From a checkpoint of a small transformer trained on Wikipedia.
Size: 11 layers, 4 heads of 96, vocabulary 4096.
Architecture: LayerNorm before each block, rotary positions, untied embeddings.
MLP neurons of a small language model. Each row is named by its layer, matrix (up: input weights; down: output weights) and neuron, and shows model dimensions 128-255. Each number is 128 + 24 x the weight over its row's rms, rounded and kept within 0 to 255. Numbers have three digits each.
After each neuron's rows is what it responds to, as a language model described it from the Wikipedia text at the highest values.

L7.up899:093170176131133139144118137121077160160081181120106128100107133147090143182110130108100127162098124107113118140128136136122110095095076137164113136130129148146122135094099106144077163105136063169118100135152171129137129137160159188108075098120107133163132144118105088115151151142135127124123133151103113122160118123151137134151168113118107160114117138166138157096126116125121141153126
L7.down899:091161119148136139113144101136135159111119132128126129113149082135136159126149144125127097169172121136115107130124126139131108135113131116145141183099129074125110126104100139141094164109128121141132136135143119108102123156145160105097164143175125089153112141155147141142113113151124085188083160095138130184171164138117135117138121158139106128133097103108124135136107131070144106121110
Description: Clause-linking words after commas

L4.up321:124117131173142097148100135122118090151172092107144106113114097098115108113144166110102115105109133135145126164136115123119122109125161130088105145125110132147136157107125082147084156118135126111121137135143107122103150149140130137124118109105150133145113150106124162149177132157124112144169127108140089143169125163172148139113126137175117150127093110129083148169163137078092144117148
L4.down321:078148136109089130123093164145124149153155137117143185169130077123086173151152125131136174090167102129156144129131154119136117106104111132154091087144140168135130110144118120173138119127100090120108149128115129119125104102129116131151094136120115123148127162139144134081094115143108140154156128115156129136124113105147135116145112106088113111133181131136128134084117146175134118133127
Description: Mid-word subword fragments

L4.up772:130115181112129115142149161160109127148114120061140110124137142163066112153153143112105149151121124165118162147129134135120142123157137135124157104135146130111127132132158102164116102123152139134125127110150123150122163164137099122147127151118154138152084136171177188116117127112089123128184129135157157140156154140154146177154124116092137132132141131129170133139124143135165180146136
L4.down772:132162120167134157125130095113128122140136114136121154115117095094162168108104097158122131114146095123159094117124153161124162136109147126122087145139128120154119146099125112081110117133113099192160090191126096133129126080136116105133132120106138138121175161155140112103123118175151176106147114154099117136110072114135139082159121103118102106111099164085126112128132132100088091078187
Description: Word-completing suffix pieces

L4.up1020:133118094143123125149153137102138136133113145089145119106098116141079121118111147124130154126129124106106200126143129098116121144131150173164124104131118158116185171134115124125155144115111136159134120112129193135136114134139123159110124123151136115139137112099152129155141113128152130137111138108106138155151134106148080122125145128115182105067103159159102106110107131137100133158146
L4.down1020:135118138114120141126113113151088099143139160160114140144151119089145142107171102109082104114122168086148146116114121132146181104126109071147119102092157109124113144145128120146142121133092137131144137136115147139125135089185115108147085108154128091137087149141137118135125126189080111119148125154105122125075095124103125124149126147149097096148080129117159153103097127135126139122146
Description: Post-comma connectives, word continuations

L7.up499:151086123123141109119126109157158151142116124109156123151117136133124122138147147124105122112112155147128147126131109124141145125103130135153117070133143144123102113137111111133135100108104122168136156109132125161143153174145124120129134172127131162109145132099141107112106116122134141113178145136090130152119149090165084127128145118104137124130133159158173071147103172048159079165102
L7.down499:110129162117107106131126126119114125087147111152118146141093106144140100113151131127126093139108117113118153112136105201149135126115084147152154104148058180086153149132148112125107110089163074096122131143110149107148144120128126129173159126135111098134169104132113132138120089159131151138072154113112164097174154158147119154115131091139133129157123134083138124152078187164114135111141
Description: Year digits and word continuations

L4.up362:155130121159088115128135078143128133100117136166132154139121089113159081125130125096153132113175177151136100151084171163136126141149118132132112123152122094162132116126120134103127125159145117134128125112129175140142154093117136118119120139144133127158151147122092142093099147045133149151130157192131173143132127114155157102127119116154128119150153152156134171122171218159121129125146
L4.down362:106135098141157091133151130115112145110084115145131123117176125164146141101139126140086132137099126120096113169175128119144118109142124140134144129101129132115130158133101156169119132098138123135133142132091134139111120187160127152122127090136140127122123099122107123141108136129141135136102135127124143124110129112147117124111129097082121140124157119071175106160153117142139134134113
Description: Mostly "list" and "after"

L6.up655:117140167144145143156152101110153161148130096148172136144163131106147140147113166164121122122143136151136103142163155111096129118152137169145153139131139113146126134108137106137106137135128112145105148115141117126119158124087161150132121104134040156121125137155106120117144154101163138134121094132092191147121095115151124169170146167130135142146146160097056109105100146164134126141136
L6.down655:147116105125143155142157142145098116142146120125130133157148131151140066105169112128130117118148131166132143174145111113142177153129141134149160163110108135107136141149126169153168152144157145164140109111130117137114137125170081146175131101110174127108099126100132092157147127106114150121156144144151100142130123165122122121107137121104130106130125133165170141153166079111099134093132
Description: After and positional words

L6.up50:120154133083162114174108123110097119128135086132102137153132169129122107169163132139151163121142138129134148144159122116141136152151080074133117080094132085128136151122150126116154093115135145153114095145128130166172124142106124124174133129120127160086139078121115160076132119125095113139137161087150186095139130148141148115107102161123127105163123108107142148121101161136099134137091
L6.down50:104113164154100126098137120180171149143138141135142141113106092117170151099113120130130118139133107103149108084225147128119114132066188095129134135160092140133113129123101113106103135121142069106142108097125112108092101107132108127104132143134130114105145156178092079126140118134133109114064109141067112125138121134129088141131143107106140178119131112156105109128145117109158111129109
Description: Word-continuation pieces, table pipes

L6.up746:113123168143161114157148090106142121145090144152075149143139156106113161096129137091144123088164139136116132118131121177161134093112168113112122114142123094117097122110184081171136106122124130120124130160151177142116116134114077113104124120110123117106131160122145164112135136089132140117118179085157082086103110113169113123102162104151093129094091097157134114141136138116135113138086
L6.down746:100132128100142067109121146110138136101146124158124163129114133135154100130157121166111081125128121116113149087110145090124121164166138117108135128125119141136140148160114154100104134095168127074109178129154108111142071145126116142116097119133109138148159119109113124103105087135162130100148122151086121182097184154121143145136095121110103172150102143081108138130116092114138092072133
Description: Predictable phrase or word completions

L7.up1132:102108111149114166110131179066163122153141121112111156163163164133107124137139142119142076089104118074105132149127103113136156164159152119136133149142121134112112091140145148122092146100072121159147139118113149137100070105151151140160090082151118141178136102117131163147155115129140152189126129095153187104132123136124103088124148124127168150124087164118138153128098115140104142111090
L7.down1132:095102099116104152164119169123097095140121124135152112094157147106078145168135142135115154131145120137124090145145115145170119134154140109138124122107138125133124130135128140087111097124133128157139153134135113149171134107121093104160100143115108171105114121087156135108107103129143121112105147122089127121090109125125117115120113118160164124132148159141133147136113126127121132124090
Description: Country and place names

L7.up855:146177167102120117153119126107123128122073153118113137136107131091170119138121095141142120116090125091080108085105148159108139146120131152109133068168136091111115144114107078122141100166119131160162126117127153138159142115141160110163189126123132162128153136124108187106111111101145130099161098134090127096146086140138140127158145160093114131114134145143131129152100138157158104140100
L7.down855:129131142132120162118150109129123154136162126119120142108125094168100153132109152145151081098110119104139132129108132146151129130113089144100139079165130109153137163131126137140142110143148093133151138119156156120106149151097133091126160111154102131157120147135132132142093116129129126132157119142133149173126138126178117100121137157084073150118115161110111122141112154137199098119091
Description: Digits inside years

L4.up424:135129105139114146125138131121138176084126102135155175123114145140167140102134147120146152164122141152117133166127147135116139155170158181143169142071144156149142097138100170115130142115157185120159111127123159132142135117149093110153114125173159115163130117136169116164148165110127137086128163154126177084139158160116166157144133088138128098143087126116178114170131142147096158160123
L4.down424:094121123145159113117114155120097116191113122132159091175131140147133125119128099116100117088138134108141111102125127157140128137089081080117096119141133130145113132157127111123186130182117136124152129116100101104121135131054149168125114110117146156104162124099128124067106147136100153134164098108129131140127128123137100135106075142122112148078121124129117111114106135140110126139123
Description: Predictable word and phrase completions

L4.up462:139129117165088139109149115142137132122146138174136170107093159147144122105075141159153147090182112139152125130090140104102141137115141168111091152119126115171067160136117148140176127168150132113122137128148122189154167102088124143167101116170075125118142165117161128122137162108119153144147138181115178110131130162164146118097108147133155117157158137117116183125139129162158108122136
L4.down462:127120127119108129103161127161116097124129128110135097141179147144101109143160123139116160130131145130119106150158109121137117132115122102137161107129127123074123145146150180127101131116125113134140102142149107158147142174159139118130139116125151135115138140107115155135154173103117148096110133139171135107133107072135091089123130099120111128146142075125128137156096151098140147180161
Description: Word "just" and fragments

L6.up462:113126142136163111118135113100141140107135091158164129129125146125160118103092129169162128092117139148115093130118140136123179147130155107118152130119106073117113113124101139094115131126158142145103153095157141163116131131075164152132139137161134148122173164109124150097106136140139140155118091115121116139127067132140123163122117142137128119136158089118080114137129121185063095138142
L6.down462:164127099110158138142153137130151121179145160125126164144137147140126142171134098090111114158118103136140110132141122139131110122136097117107124115137149146113129123139164102143137161155142141133140136140105091140107120138229119119116147129072122127143072124181121116150138127138128109132100142110088127120108133150112121102121138107111167127090149163103176129123119155131133154103131
Description: Proper-name ending pieces

L7.up674:103156147153157111135124187105154156118127121117146126140155130141107112115142137117126063139092160147135156160122115157150133154139173137129107135140144111142120139145147098146146109138093143089130109101141137132146074119141147190145115151159119130110157111089120140169188162153152138116150135103111173111176089096136105148073094127127155066107130164095154139085134126111138140115099
L7.down674:091090140101092092159110127130131170159101151148128095121101128092113126133175153161082134094096139135129158145108129111141135173128154143120111132107144141144120121139122107149161135122126162134102138155147106124144135145162070151154119106171180118098158093113106128119184104141174118175128133119104174146162139119151144150130129146122104124140116136147120135115115102133119127136104
Description: Year final digit

L6.up765:152110148134125114089094145144118125148117114144120112082133142131166082104112088143089163070154149108107134128103138114121113117145155114081085120084133093125097058130109100075123147128139106168112142072133094139073141109069161148117158120143097141166165118125104133116144129099119165141107140119121103123108116136142137135120155175120105099107138140077091129149110150128135119118116
L6.down765:152114093100107147127137139121120106141111128116163154145148146100098120173107116126147105144112104145110106143165138151154146105116116133146154141103141139157098144127140123105152110160118170127107106171131101122128122125214123116148120122133149108144075112125095079128140133076148080127088139123110099130106085140118111129127120104120099111101115143079113122138139132122135148109101
Description: Just + word fragments

L7.up1140:115125128106119115144166130130115093090056158143161148141155109127143141120119131136162113136076103143120180129133166144132136140113124162143090149111140094132148162130125137120147122142119112166112117139180121095129117119127110124127104149125147097104138136116142114135147169141186133098114141113107136132125090112165117123124151163161104133080167162129071108125134113146118174103097
L7.down1140:141132107153092191121107152120147106119143074104135073133124160141169107122089149138094109124120115180108155165125101130144121110133123147139155146102108101124127125121153176113117120140159146126157149170131083118132148149124112169124123084106118135192099183141115152174134124108085145130145085152166135125106117108095145115129125103125143119115135161121144156101107126133106132125141
Description: Digit after leading 1

L4.up197:128168149166129116171156131135126112113151111107156138146136102103195120165121116126154162085127150159131106146168142055102197133134107120097124165102131135176096125124092111116113136085131131132123098114122159130158143116129141129155114113131145112163112113155137147134147137121131145077164119151112144109171158133152148129086158119131133114121142103113112124163159164160101158158130
L4.down197:123110112161092106067124141124115155170130130093158125168132154113118155104122095120107138108128104123179094168133122103143088121097142106130093127147131190126119135120104099136141100119104115129117138135109115094129110153187099096142114124121128156109127121134103140104099101131115145104101102111150103117140122162146075087120057105074133124119149154104149104106123166131184117113121
Description: Word-completion fragments